Weights of a small transformer language model.
Size: 12 layers, 2 heads of 128, MLP 1024 GELU, vocabulary 512, 9.71M parameters.
Training: a variant of Muon for these matrices, 155M tokens, 10711 steps.
MLP neurons of a small language model. Each row is named by its layer, matrix (up: input weights) and neuron, and shows model dimensions 32-127. Each number is 200 + 40 x the weight over its row's rms, rounded and kept within 0 to 999.
A block is one neuron, or neurons of one layer that tend to fire together. After each block is what it responds to, as a language model described it from the Wikipedia text at the highest values.

L4.up107,160,194,210,220,111,246,159,170,206,168,201,203,171,140,183,238,288,274,256,262,141,186,233,156,206,247,217,168,225,209,179,243,198,226,236,224,212,234,171,214,279,155,200,209,204,221,122,278,117,188,212,261,149,148,162,212,256,209,220,237,220,183,253,221,244,256,166,217,253,255,171,168,190,168,259,205,188,134,210,189,271,144,191,185,155,146,199,218,212,237,177,148,257,167,150,253
L4.up384,212,243,187,256,169,224,136,266,144,194,145,168,213,200,196,221,142,230,128,306,186,179,189,154,248,169,190,261,235,153,192,150,165,171,187,183,220,175,195,227,232,175,265,212,211,254,190,205,243,218,200,228,232,204,161,219,277,202,250,219,146,195,220,236,242,207,166,190,157,231,182,222,174,141,195,190,187,202,188,212,203,241,201,142,223,183,189,176,193,153,199,110,167,131,256,156
L4.up423,202,272,210,158,162,129,152,163,194,164,156,201,210,292,163,236,274,188,272,232,203,185,172,141,182,114,235,136,150,255,130,217,252,188,149,164,119,168,273,237,182,68,244,165,178,240,208,171,210,297,196,203,181,117,248,198,241,186,207,225,244,240,202,194,205,258,214,170,253,225,146,190,208,192,247,168,204,167,189,178,262,176,184,227,140,151,206,158,260,165,237,184,212,250,191,251
L4.up431,207,190,216,185,160,222,226,182,264,291,211,286,179,206,241,185,207,225,207,151,211,199,182,182,274,148,179,221,200,152,223,197,238,206,214,151,166,138,232,217,153,191,168,194,205,248,169,250,276,239,220,271,188,254,147,240,241,200,238,241,200,198,183,164,168,192,188,218,231,136,161,249,135,144,253,178,336,210,177,219,292,275,210,209,161,180,205,128,169,206,225,239,237,217,228,179
L4.up451,125,196,186,223,172,213,186,234,207,179,172,172,199,270,193,265,183,223,217,191,229,148,208,285,165,108,151,238,223,153,166,306,231,225,187,97,214,197,216,175,193,171,197,184,129,282,159,215,261,244,194,238,136,201,200,237,141,225,244,191,153,137,245,236,202,212,247,92,248,236,220,134,186,177,230,272,242,203,178,260,232,214,177,159,141,229,198,206,265,211,191,213,171,241,231,215
L4.up491,174,189,177,208,205,269,242,207,232,218,203,200,243,214,185,237,107,244,245,222,188,199,163,205,161,104,202,184,242,214,153,262,198,187,257,204,225,154,179,194,165,109,228,166,223,260,188,217,245,187,232,212,176,152,226,216,183,195,253,155,123,146,234,138,245,176,230,168,249,141,244,154,199,207,213,200,253,206,181,256,233,198,98,170,229,118,256,241,162,165,155,178,198,101,190,131
L4.up539,229,186,173,181,174,258,178,303,132,169,161,224,160,182,257,160,198,197,221,226,180,288,174,171,178,230,150,188,227,163,208,247,191,177,180,236,129,168,261,192,224,115,127,160,209,118,213,204,206,226,175,199,169,218,194,165,190,192,157,253,139,215,193,172,154,179,170,238,260,185,221,195,293,164,213,167,91,194,186,193,240,258,258,232,211,253,214,202,196,110,256,176,215,135,275,229
L4.up564,277,179,208,139,201,187,221,226,194,221,190,268,198,209,132,153,208,181,219,209,182,171,186,221,194,172,176,194,244,199,183,184,256,183,223,163,127,224,157,284,172,196,190,198,157,170,257,262,137,159,187,252,178,230,150,197,150,250,206,186,157,128,267,224,244,154,178,168,111,243,159,227,163,172,170,191,197,232,232,256,215,133,215,180,186,189,196,177,249,186,214,188,218,153,182,245
L4.up576,187,252,181,195,177,267,159,209,189,191,103,207,219,207,284,152,186,196,167,203,229,266,243,173,178,193,249,177,120,243,141,153,223,130,211,248,202,175,223,222,206,266,231,191,186,230,240,173,218,231,150,262,222,153,125,227,160,227,189,259,145,188,175,190,255,226,224,169,231,199,205,248,152,225,232,183,128,171,211,231,172,142,205,164,223,156,226,224,272,267,213,188,158,149,217,196
L4.up594,204,290,184,237,130,177,227,184,219,234,231,184,194,197,198,120,236,211,147,203,226,257,244,246,196,230,225,205,162,208,253,194,289,165,227,169,178,172,222,241,249,133,190,200,167,284,220,208,172,236,204,218,112,192,101,143,301,203,208,180,226,183,183,248,193,259,222,224,276,219,97,136,199,172,238,209,305,190,184,232,229,176,201,180,211,249,143,202,193,203,260,231,133,187,156,161
L4.up601,263,231,183,210,253,256,184,215,231,218,178,161,183,223,236,119,220,184,240,202,126,260,191,147,135,192,174,214,214,229,209,206,218,272,158,215,193,162,214,221,222,222,166,203,184,230,149,263,222,204,201,246,107,218,188,147,157,147,141,174,171,195,190,180,187,265,181,220,176,184,215,178,201,153,239,187,214,162,203,221,258,176,233,188,188,151,238,183,162,199,197,177,263,214,211,235
L4.up608,307,220,193,166,162,198,177,225,180,180,199,206,209,211,247,184,223,260,218,268,208,255,222,208,183,232,210,204,165,218,260,235,185,213,240,203,181,240,266,238,211,200,200,234,218,215,272,195,211,228,242,245,171,151,165,223,192,263,208,182,207,275,213,178,194,230,143,144,249,192,219,226,202,266,207,125,183,187,196,182,203,226,137,108,228,199,193,186,208,180,200,234,184,166,116,257
L4.up723,183,129,191,237,123,121,188,231,222,121,212,149,132,159,195,188,221,214,121,221,209,208,269,232,231,168,210,220,202,148,211,167,235,183,211,162,168,222,290,183,195,182,92,238,193,220,157,218,219,235,236,248,236,176,230,256,219,222,204,216,142,173,177,222,224,242,279,194,210,252,272,187,232,240,181,191,220,241,123,232,204,214,164,182,167,263,167,192,175,241,229,235,183,258,182,229
L4.up762,250,188,181,148,243,200,215,189,222,189,177,150,177,216,204,246,211,217,227,186,196,207,261,123,211,131,199,244,158,199,211,164,182,223,102,271,160,192,179,284,215,205,214,144,132,202,237,154,233,203,155,226,231,195,203,206,229,196,240,199,160,182,184,230,175,186,280,214,204,202,225,162,251,202,222,208,130,164,212,192,196,226,221,171,244,128,250,235,165,229,150,189,216,154,200,251
L4.up934,196,195,193,173,185,199,202,182,197,204,181,199,242,285,226,286,265,222,193,199,193,202,203,177,202,218,229,244,191,240,162,208,202,161,243,213,157,211,152,209,181,187,212,177,164,179,241,144,222,177,165,267,149,166,95,164,221,219,179,207,156,229,174,145,192,266,216,263,261,212,180,177,177,315,187,158,105,243,142,189,230,159,214,186,180,256,188,198,273,95,204,189,164,169,156,216
L4.up944,166,212,184,218,203,170,147,220,257,210,169,233,178,180,234,167,239,269,219,118,196,155,202,194,200,161,219,239,212,259,207,144,173,244,205,250,203,218,179,181,241,196,136,174,248,226,168,212,167,186,195,115,211,218,197,315,166,147,251,225,162,141,225,200,202,155,248,184,202,224,187,192,201,287,190,136,212,222,148,257,212,257,123,153,223,162,217,156,197,208,197,234,160,194,240,175
Responds to: Split word completion. Final word piece completing an oddly tokenized common word, most strongly the n of sentence-initial When, also mad-e, O-n, throughou-t.

L3.up304,159,224,238,196,220,168,216,225,197,141,256,206,181,174,173,215,190,213,185,208,272,212,231,168,182,167,178,176,210,182,204,137,259,110,284,262,159,197,258,188,182,128,196,266,218,174,255,276,171,179,271,242,182,147,122,166,226,186,218,204,111,226,184,203,201,248,174,230,184,205,188,178,176,277,218,211,269,194,182,154,182,189,167,186,218,203,213,229,204,194,122,178,248,176,235,231
Responds to: Year final digits. Fires on the last digit of a four-digit year such as 2009, 2014, 2023, often after "in" or a month; weakly on word-ending pieces like "years", "History".

L4.up27,198,208,182,145,151,196,152,319,203,128,278,164,201,182,186,234,185,233,207,229,273,210,235,254,263,221,160,248,242,155,173,277,180,175,243,181,192,221,189,168,190,237,224,235,279,126,226,215,229,156,183,167,179,192,165,204,215,252,226,166,161,228,232,182,211,186,154,197,260,217,254,230,235,199,233,240,173,225,232,157,206,270,213,186,145,223,244,187,234,152,190,117,242,197,285,180
L4.up47,206,139,205,226,279,156,227,173,210,232,188,192,231,195,257,194,224,172,180,227,255,284,273,188,146,238,325,254,168,187,168,170,157,215,262,221,229,202,210,266,161,174,191,221,218,153,210,207,153,204,188,204,162,228,151,195,180,264,238,187,191,215,216,150,195,141,183,248,285,110,187,217,186,173,134,226,247,207,234,100,196,249,187,201,185,196,230,189,219,239,153,246,240,255,190,220
L4.up57,235,237,202,163,238,141,181,222,271,190,212,208,213,295,224,165,248,200,196,182,180,146,250,198,209,256,100,130,165,239,202,157,204,194,232,238,120,194,274,245,100,184,212,138,253,242,213,158,181,269,241,155,276,227,221,250,230,199,185,204,159,188,229,215,257,237,241,140,180,249,199,280,148,228,217,187,160,249,232,122,111,201,160,200,212,181,228,188,200,165,214,224,245,262,168,186
L4.up75,224,187,214,254,127,221,200,250,174,282,177,220,263,217,237,213,190,218,184,213,222,205,225,181,160,215,241,175,255,189,220,226,210,183,227,174,180,200,223,189,212,180,122,202,229,137,242,147,223,278,140,215,266,136,146,254,245,280,161,134,201,191,223,168,254,196,201,220,151,200,156,167,183,212,239,181,223,185,203,188,168,268,243,284,227,201,336,185,47,193,173,203,263,171,225,235
L4.up96,223,187,203,99,199,227,173,183,181,277,229,118,238,103,242,92,229,186,155,220,199,203,179,250,173,237,170,216,207,224,166,224,273,182,264,213,226,292,206,158,179,172,142,181,207,182,202,204,198,133,212,166,170,202,214,142,189,232,175,220,201,220,147,222,241,220,158,205,161,241,158,219,179,248,218,302,219,191,192,189,203,187,179,174,261,213,213,129,139,211,201,234,190,149,182,263
L4.up155,167,131,185,207,310,280,167,222,220,147,192,195,199,219,211,143,221,192,180,153,249,269,177,199,139,170,157,218,194,229,203,161,215,176,257,296,171,193,273,178,305,204,237,190,243,185,214,240,214,216,217,188,247,216,163,180,230,210,258,288,188,165,190,169,194,263,247,245,209,209,176,190,155,298,245,138,176,210,169,224,193,212,189,203,264,194,204,187,198,273,144,158,197,209,216,182
L4.up401,195,213,112,218,199,236,162,254,233,244,218,215,164,238,200,123,161,234,143,254,135,172,219,263,159,192,206,238,178,202,306,147,196,204,207,142,196,191,198,221,198,196,188,134,271,173,241,206,226,273,204,164,222,192,199,260,155,246,260,260,218,112,186,146,216,118,212,193,187,122,200,171,181,195,172,294,246,172,243,222,156,202,212,173,193,203,194,128,179,139,256,206,221,239,248,235
L4.up408,253,167,221,146,244,245,210,253,206,193,120,256,230,216,171,168,221,188,150,197,203,174,279,259,171,227,182,238,119,180,200,234,218,179,151,220,249,250,194,156,152,248,197,221,143,167,257,222,252,187,218,169,168,188,175,226,152,266,171,254,213,163,153,160,167,152,228,231,144,159,176,137,205,251,192,189,216,267,143,258,282,205,234,219,230,223,146,173,203,156,195,178,236,248,125,209
L4.up518,179,205,205,242,215,138,192,207,267,194,187,176,249,126,196,138,208,236,263,205,256,246,341,182,219,159,158,201,171,140,284,161,209,156,247,249,140,194,238,203,145,167,130,262,250,160,229,288,198,256,129,185,215,188,144,181,152,162,209,196,190,123,217,160,175,238,228,159,206,173,241,85,163,216,208,258,192,180,246,208,182,179,176,264,241,169,232,159,149,213,195,191,205,273,218,259
L4.up643,173,236,243,251,196,261,120,210,308,183,185,126,209,166,238,163,154,247,188,144,220,227,258,270,198,209,218,185,258,107,199,157,208,218,161,188,205,192,225,250,152,111,199,186,190,171,226,276,232,122,192,172,199,239,203,181,197,233,231,285,173,165,230,188,250,173,250,211,139,201,209,177,142,203,140,168,281,229,154,178,238,213,182,191,260,250,184,175,176,190,161,245,224,246,223,168
L4.up742,236,188,223,147,175,135,202,147,239,199,170,233,235,127,290,209,193,152,125,180,219,146,232,267,188,215,256,234,165,238,187,221,311,203,143,182,228,158,223,219,162,224,158,234,293,237,223,162,240,233,183,168,244,185,209,231,163,185,192,224,204,165,183,175,240,192,241,169,165,158,245,283,158,239,165,122,145,204,184,232,269,191,223,225,243,186,210,222,163,186,181,241,197,192,167,188
L4.up744,183,136,200,168,212,159,139,229,214,217,183,161,209,160,178,203,229,180,147,216,277,191,232,252,270,193,170,215,192,197,148,176,206,162,216,141,183,180,182,261,185,198,276,207,201,154,174,185,220,200,187,165,205,276,203,167,185,207,230,196,170,145,291,181,274,92,251,235,229,249,228,256,153,218,252,198,224,244,205,139,193,188,187,160,196,249,247,203,192,255,187,210,265,250,217,234
L4.up821,222,221,189,228,253,191,204,228,171,146,235,188,177,213,268,164,198,152,234,305,254,258,194,256,145,163,227,200,199,203,330,217,220,133,145,169,202,243,173,212,216,161,236,239,158,196,144,190,239,208,253,132,194,231,125,144,196,160,233,149,298,173,193,234,140,164,203,215,128,179,208,143,173,189,182,212,184,198,232,179,255,166,245,126,200,200,196,227,205,175,204,148,263,187,195,218
L4.up846,191,185,210,225,197,265,217,164,206,219,205,222,137,220,208,184,162,236,163,212,225,165,306,236,140,179,268,249,187,203,209,222,185,186,146,177,225,163,209,209,231,171,203,244,190,256,144,223,280,229,222,268,174,220,154,185,204,218,190,154,208,205,213,243,139,193,216,191,221,180,259,192,187,172,94,202,240,187,188,135,209,193,193,172,214,192,169,133,193,190,184,163,241,240,132,190
L4.up858,199,220,259,222,149,170,165,196,221,200,216,217,194,136,248,193,210,164,201,263,201,157,169,283,205,259,283,182,233,213,214,189,311,204,239,195,233,233,207,175,213,216,123,244,191,189,223,196,216,197,116,191,212,210,197,290,209,285,225,189,218,179,132,217,163,167,148,157,187,152,149,219,131,247,221,204,205,222,326,211,167,203,183,224,217,216,174,137,189,184,153,200,257,175,203,138
L4.up912,143,151,185,215,228,246,166,216,221,170,199,201,148,258,212,171,184,202,239,229,221,196,316,250,252,200,192,262,172,141,218,205,199,241,242,157,161,152,125,240,161,192,259,159,258,252,212,135,189,216,172,149,172,240,200,167,229,155,213,200,237,220,231,166,308,246,212,196,209,190,223,183,207,187,98,176,201,229,237,152,231,143,172,164,228,189,241,134,195,226,230,136,242,199,196,227
Responds to: Post-separator word pieces. The first digit after a thousands comma in large numbers (19,779; 3,668), and mid-word pieces like "or" or "ir" in Normandy, their, formerly.

L3.up907,191,214,155,255,208,223,199,159,182,236,232,254,206,243,189,205,182,165,179,245,271,181,285,200,161,156,214,171,212,188,235,230,169,199,215,245,172,224,212,252,168,211,160,162,166,205,96,169,151,197,150,183,175,236,216,207,227,240,202,106,162,264,164,228,217,245,223,194,221,260,238,201,156,211,136,202,204,247,183,208,236,261,132,224,283,161,160,249,185,232,169,237,151,216,204,210
Responds to: Mid-word fragments of split words. Short inner pieces of ordinary words broken into several tokens, strongest on the second n in winners/winning, also influ-en-ces, whe-n, und-er, contin-u-ed.

L2.up10,228,232,210,174,227,238,175,282,181,270,224,230,227,213,232,184,209,157,194,231,179,183,186,193,246,135,182,210,171,203,171,178,234,228,212,216,196,185,99,200,211,147,231,218,191,191,198,224,162,190,215,97,214,189,202,170,162,253,154,239,196,224,300,136,207,236,169,199,89,132,147,210,275,175,192,208,202,169,208,245,200,118,146,246,255,228,181,213,168,201,180,210,228,178,155,171
L2.up195,218,201,225,195,166,181,221,234,216,123,258,296,127,225,223,267,199,177,198,146,223,225,263,181,140,143,178,126,114,211,269,177,213,238,182,223,219,175,214,194,171,216,196,199,201,174,214,244,173,111,163,288,191,154,232,272,198,156,195,260,232,168,221,231,190,243,184,178,163,174,187,139,164,201,286,230,273,156,219,179,224,223,172,166,227,112,175,137,276,188,166,188,300,191,196,191
L2.up533,253,220,170,170,212,238,155,176,185,157,173,201,200,212,208,227,266,242,187,215,272,223,225,211,197,195,164,198,154,173,173,166,289,141,198,212,226,237,233,235,193,213,158,213,233,247,192,249,213,133,137,246,239,224,188,214,246,119,228,194,167,162,264,217,225,153,195,228,164,175,217,204,194,203,244,143,204,142,163,241,127,278,153,172,214,215,240,300,173,252,192,195,281,198,95,168
L2.up942,158,150,215,212,125,175,183,192,251,140,206,188,243,167,234,247,185,139,99,190,240,233,307,179,177,176,195,164,139,244,162,261,240,201,177,147,188,153,202,248,145,189,159,173,241,259,189,167,223,226,183,204,300,208,220,172,212,181,189,95,179,164,275,270,213,180,190,139,180,236,188,203,215,209,270,187,180,108,157,198,221,245,168,200,226,270,219,229,174,174,179,222,221,156,173,212
Responds to: Mid-word subword fragments. Fires on a subword piece inside a word split into several tokens, mostly "mer" as in Summer, American, Emergency, swimmer; also bl-ack, defend-ant, B-or-n.

L3.up474,160,207,282,132,187,272,195,176,239,242,284,222,224,243,242,186,212,158,182,204,201,214,260,244,140,161,224,209,190,202,142,157,205,219,163,136,159,234,134,136,178,194,197,223,253,205,241,174,167,155,176,213,204,221,207,213,202,115,234,244,161,245,219,138,203,178,205,251,221,135,184,168,142,204,230,158,186,193,190,105,190,178,210,203,173,228,140,172,199,245,232,275,271,219,167,163
Responds to: Mid-word fragments. Short middle word-pieces or digits inside a longer word or number, such as b-ad, const-ant-ly, 8,0-08,676, neighb-our-ing.

L2.up277,194,192,188,182,105,206,121,242,200,238,167,171,209,233,231,158,232,182,142,219,239,132,214,150,246,160,220,221,173,228,217,220,236,248,220,282,158,178,243,256,218,198,145,184,218,211,162,184,226,237,161,168,245,205,221,253,166,207,203,208,169,101,207,221,199,274,224,198,215,134,192,240,144,189,302,236,207,229,173,185,246,195,204,158,262,220,140,226,124,171,229,253,216,231,238,180
L2.up552,187,235,254,269,227,187,194,184,217,158,211,152,227,190,239,260,205,282,173,159,249,145,219,202,245,206,229,196,99,132,256,155,157,199,236,181,196,181,206,203,210,173,184,210,266,245,115,271,126,194,216,228,140,217,154,178,240,219,239,199,184,171,164,223,214,216,230,193,297,176,273,205,225,115,173,237,116,224,203,237,260,201,282,232,260,195,186,187,243,207,165,176,198,201,231,187
L2.up565,199,142,215,235,215,185,215,218,213,218,185,169,201,203,224,208,224,277,179,237,197,185,246,207,189,167,213,307,137,181,247,146,162,226,192,210,216,186,160,195,249,201,98,217,206,221,155,258,183,189,189,176,198,203,201,229,149,210,243,192,193,163,190,214,230,175,195,182,223,162,213,159,179,128,180,269,161,201,181,219,197,210,180,214,202,178,267,211,231,174,213,267,274,141,167,246
L2.up944,197,238,246,237,208,177,174,191,216,172,129,238,227,242,220,153,178,270,161,139,204,215,212,203,155,166,161,173,194,181,148,203,144,206,169,244,212,240,255,140,159,222,151,208,240,152,195,222,139,186,187,175,171,250,270,196,164,253,205,154,140,162,175,186,193,173,148,199,265,143,245,202,167,209,169,223,164,230,192,242,196,224,187,231,199,248,240,186,268,235,217,168,180,170,177,197
Responds to: Split word middle piece. Second or middle subword piece of a word split after a leading w or capital letter, especially "ent" in "went" (w-ent, W-or-ld, H-or-izon).

L4.up189,216,252,156,205,174,247,249,158,156,191,221,208,234,126,204,233,225,189,227,157,230,168,270,264,147,149,222,166,144,174,195,210,125,114,213,145,159,213,190,96,229,221,176,296,160,184,218,212,157,196,260,190,180,297,157,196,223,220,192,202,201,149,178,252,134,193,258,228,239,201,179,253,136,241,155,227,191,165,210,141,236,197,157,204,163,199,151,194,208,245,122,204,274,210,281,170
L4.up254,154,211,187,162,195,209,141,199,211,208,207,166,241,224,158,176,242,235,130,214,233,190,301,216,236,241,207,190,165,219,233,218,142,187,132,148,264,193,173,143,172,272,172,234,224,250,223,213,234,174,191,316,195,236,161,271,262,223,210,159,208,145,234,169,188,176,258,153,231,205,237,269,191,206,157,200,127,195,240,191,198,185,230,142,230,220,222,223,125,262,169,176,220,139,170,186
L4.up311,164,206,201,193,188,269,182,164,179,219,244,169,153,231,236,183,250,175,225,218,200,246,260,187,213,257,219,160,89,179,270,175,207,188,216,212,300,304,248,196,244,216,129,211,195,191,170,209,201,232,239,250,187,204,241,165,219,200,213,202,182,182,237,280,207,169,196,167,156,155,293,245,212,154,214,297,216,119,218,175,206,165,136,235,184,186,231,189,150,278,235,193,196,118,183,161
L4.up440,136,222,207,161,166,295,166,244,196,199,190,232,247,187,201,198,235,197,226,177,225,215,167,122,212,211,176,122,198,185,222,224,142,199,260,192,235,205,188,196,126,247,202,283,228,254,247,236,247,132,246,152,233,180,238,223,253,159,86,185,219,123,196,217,187,156,200,217,256,187,231,213,200,198,187,241,208,119,143,197,202,143,185,214,143,165,157,247,223,246,180,175,235,213,225,179
L4.up473,287,250,216,191,202,215,221,216,187,188,223,165,224,222,170,181,277,213,227,197,178,134,188,171,227,89,233,230,138,165,168,222,245,195,197,258,158,106,240,214,189,184,139,180,167,169,201,212,169,230,255,162,122,250,253,198,172,176,201,262,213,163,146,207,199,246,151,211,207,145,240,208,231,201,203,195,210,247,174,240,213,132,166,165,173,120,163,247,244,204,226,188,273,210,256,237
L4.up534,233,222,230,200,198,167,156,222,163,183,249,171,223,189,204,168,192,234,216,207,183,287,213,232,191,248,214,184,167,194,193,195,216,205,206,251,231,180,174,116,197,278,218,200,188,177,194,142,131,209,132,226,121,191,155,218,283,233,211,179,209,132,179,204,151,197,192,231,239,159,127,214,156,197,169,157,188,184,236,159,201,158,140,248,255,136,164,175,231,241,136,182,168,266,155,231
L4.up591,251,211,241,174,198,157,262,227,179,236,240,198,191,217,184,226,236,166,173,221,217,206,164,248,216,158,135,151,194,243,212,237,181,242,268,212,243,173,180,167,197,180,187,233,158,184,201,153,221,326,241,254,252,171,256,151,154,160,238,228,161,166,226,250,165,195,142,235,215,222,226,170,148,237,197,199,228,238,214,255,215,113,203,153,101,154,139,216,233,192,171,224,255,164,149,248
L4.up663,72,238,229,206,264,224,238,184,57,211,220,199,235,215,131,164,166,205,214,168,215,185,191,217,246,161,241,154,151,227,182,185,211,230,256,289,124,257,153,200,176,197,207,224,171,206,259,191,206,224,230,246,199,183,192,118,206,196,299,179,200,136,189,201,175,223,179,180,165,195,233,137,165,166,219,169,224,268,104,165,226,185,148,295,117,209,225,211,164,220,188,182,228,181,136,220
L4.up740,180,146,142,230,216,232,157,236,135,173,226,179,174,226,187,194,226,200,209,190,260,193,208,149,197,188,219,225,179,209,155,186,205,212,201,148,128,167,140,194,202,204,229,167,174,133,192,204,219,250,199,147,235,280,157,194,259,134,281,298,229,253,178,201,230,241,167,190,125,212,191,244,214,216,208,154,199,283,182,210,167,209,174,148,193,241,179,205,123,175,208,164,226,233,168,207
L4.up778,140,182,248,97,159,304,201,198,225,194,274,190,160,135,219,248,234,236,203,176,258,148,107,199,240,150,228,167,120,199,186,243,199,231,291,296,184,224,176,278,212,170,210,215,203,232,131,228,209,221,246,188,165,202,168,165,170,202,183,196,183,214,262,199,115,262,132,212,180,209,182,172,158,307,193,218,202,271,216,119,203,218,165,232,211,169,148,170,122,183,196,179,199,178,163,123
L4.up849,219,198,210,246,149,240,185,205,212,233,179,183,168,202,146,252,228,183,245,165,165,228,220,157,217,222,161,213,192,178,230,220,152,194,120,153,290,188,169,118,170,239,191,238,234,266,219,250,227,230,179,155,196,191,180,217,164,116,229,188,139,148,235,201,201,156,302,188,223,152,213,244,267,305,238,164,221,243,177,243,223,245,181,278,149,200,141,201,155,243,250,191,260,198,206,171
L4.up878,156,186,214,152,216,193,141,166,141,182,253,195,244,177,182,169,219,151,189,235,191,230,244,161,171,166,221,198,151,139,181,209,239,148,266,244,212,245,194,137,131,155,115,221,156,210,180,207,152,203,200,201,234,147,215,160,217,166,244,186,168,190,204,214,160,237,195,203,168,194,195,183,179,217,190,204,164,212,118,215,171,121,159,263,152,271,78,182,183,200,274,260,170,200,215,175
L4.up895,223,122,191,200,218,249,249,235,165,142,252,190,245,161,208,117,244,226,206,232,283,201,228,202,157,87,162,200,111,243,182,156,194,195,168,235,210,254,268,198,247,198,215,214,240,165,242,187,180,220,212,213,187,163,236,131,237,214,229,213,175,283,210,182,155,212,189,169,245,192,220,211,208,237,210,240,166,152,178,169,230,196,196,140,219,200,232,258,202,201,198,187,263,174,189,178
L4.up906,179,262,158,230,174,223,201,263,201,158,95,164,242,286,295,294,197,148,228,282,222,130,226,223,198,207,207,221,136,197,172,224,268,200,282,212,192,200,136,229,211,131,225,228,221,235,151,151,187,176,179,240,176,180,185,146,158,193,197,163,189,179,187,186,171,257,156,182,233,154,183,199,175,216,193,172,107,234,200,260,162,188,184,142,200,222,281,229,152,242,152,230,209,154,233,193
L4.up931,184,242,225,163,226,225,299,143,194,181,229,248,247,216,198,163,223,184,212,173,192,209,146,197,222,212,198,190,225,225,234,122,163,233,275,250,266,186,255,214,166,176,158,234,235,162,183,161,161,142,246,219,293,237,131,210,193,200,214,196,221,224,186,220,231,196,214,140,158,190,230,190,142,271,221,257,256,234,155,115,198,204,153,197,198,167,173,228,158,141,230,168,225,227,191,242
L4.up932,266,256,171,240,257,215,237,137,233,203,211,230,170,118,184,239,180,231,235,198,114,143,168,225,209,204,197,283,183,207,239,212,186,212,197,251,161,190,197,147,184,215,165,225,263,234,210,203,261,271,173,173,183,241,229,199,199,217,178,225,167,228,198,158,244,201,170,165,206,277,200,205,264,233,202,160,222,222,143,307,184,226,294,247,161,188,199,195,137,257,196,163,199,143,228,191
Responds to: Mid-word fragment continuations. Inner pieces of oddly split words, mostly ou in w-ou-ld (also Past-u-re, inst-r-ument), plus the last digit of years split as 201-3.

L2.up19,197,234,157,162,145,232,95,252,199,283,179,146,205,237,225,246,218,171,94,203,223,209,167,191,147,206,162,191,229,270,224,208,168,166,220,136,161,140,244,193,242,155,233,150,204,258,169,200,229,185,194,189,248,255,252,223,210,184,213,236,222,182,190,231,221,202,221,149,225,289,151,155,236,151,243,126,238,218,183,216,236,219,205,301,189,301,265,134,226,108,207,192,203,174,181,178
L2.up381,203,190,219,176,111,198,167,284,114,216,289,157,255,245,129,225,265,181,199,220,201,215,139,157,155,192,201,242,201,203,158,206,183,178,232,176,223,182,153,142,218,149,225,200,240,150,205,226,187,197,116,188,187,275,229,125,243,270,182,195,186,176,196,195,205,128,197,126,276,159,276,230,120,214,163,200,166,252,170,115,281,182,163,175,174,236,287,271,219,213,127,257,180,186,199,187
L2.up558,189,209,291,263,228,261,202,241,166,142,155,207,201,154,120,194,248,198,246,142,166,207,125,280,185,212,204,202,224,228,205,188,223,214,192,120,226,206,157,224,157,153,214,235,135,200,187,254,261,150,211,203,240,166,141,172,197,173,189,194,190,190,197,199,202,162,238,219,153,197,178,187,185,264,230,246,138,207,203,224,201,280,211,203,224,175,140,194,210,172,209,133,242,139,240,221
L2.up863,293,191,173,177,201,227,206,272,239,127,211,212,230,255,164,245,254,175,148,180,146,165,226,234,212,177,259,195,168,207,186,215,157,164,217,216,155,216,216,284,208,216,135,142,181,166,206,172,142,220,298,266,156,189,197,168,164,287,249,183,154,129,197,217,147,199,233,220,202,142,200,177,205,170,191,279,177,190,176,156,217,171,181,115,192,157,243,290,178,168,142,210,246,133,180,207
Responds to: Mid-word continuation fragments. Word-piece tokens inside a word split into odd fragments, often after g, p or h, as in giv-es, strengt-he-ns, Josep-h, app-ear, Gr-and-e.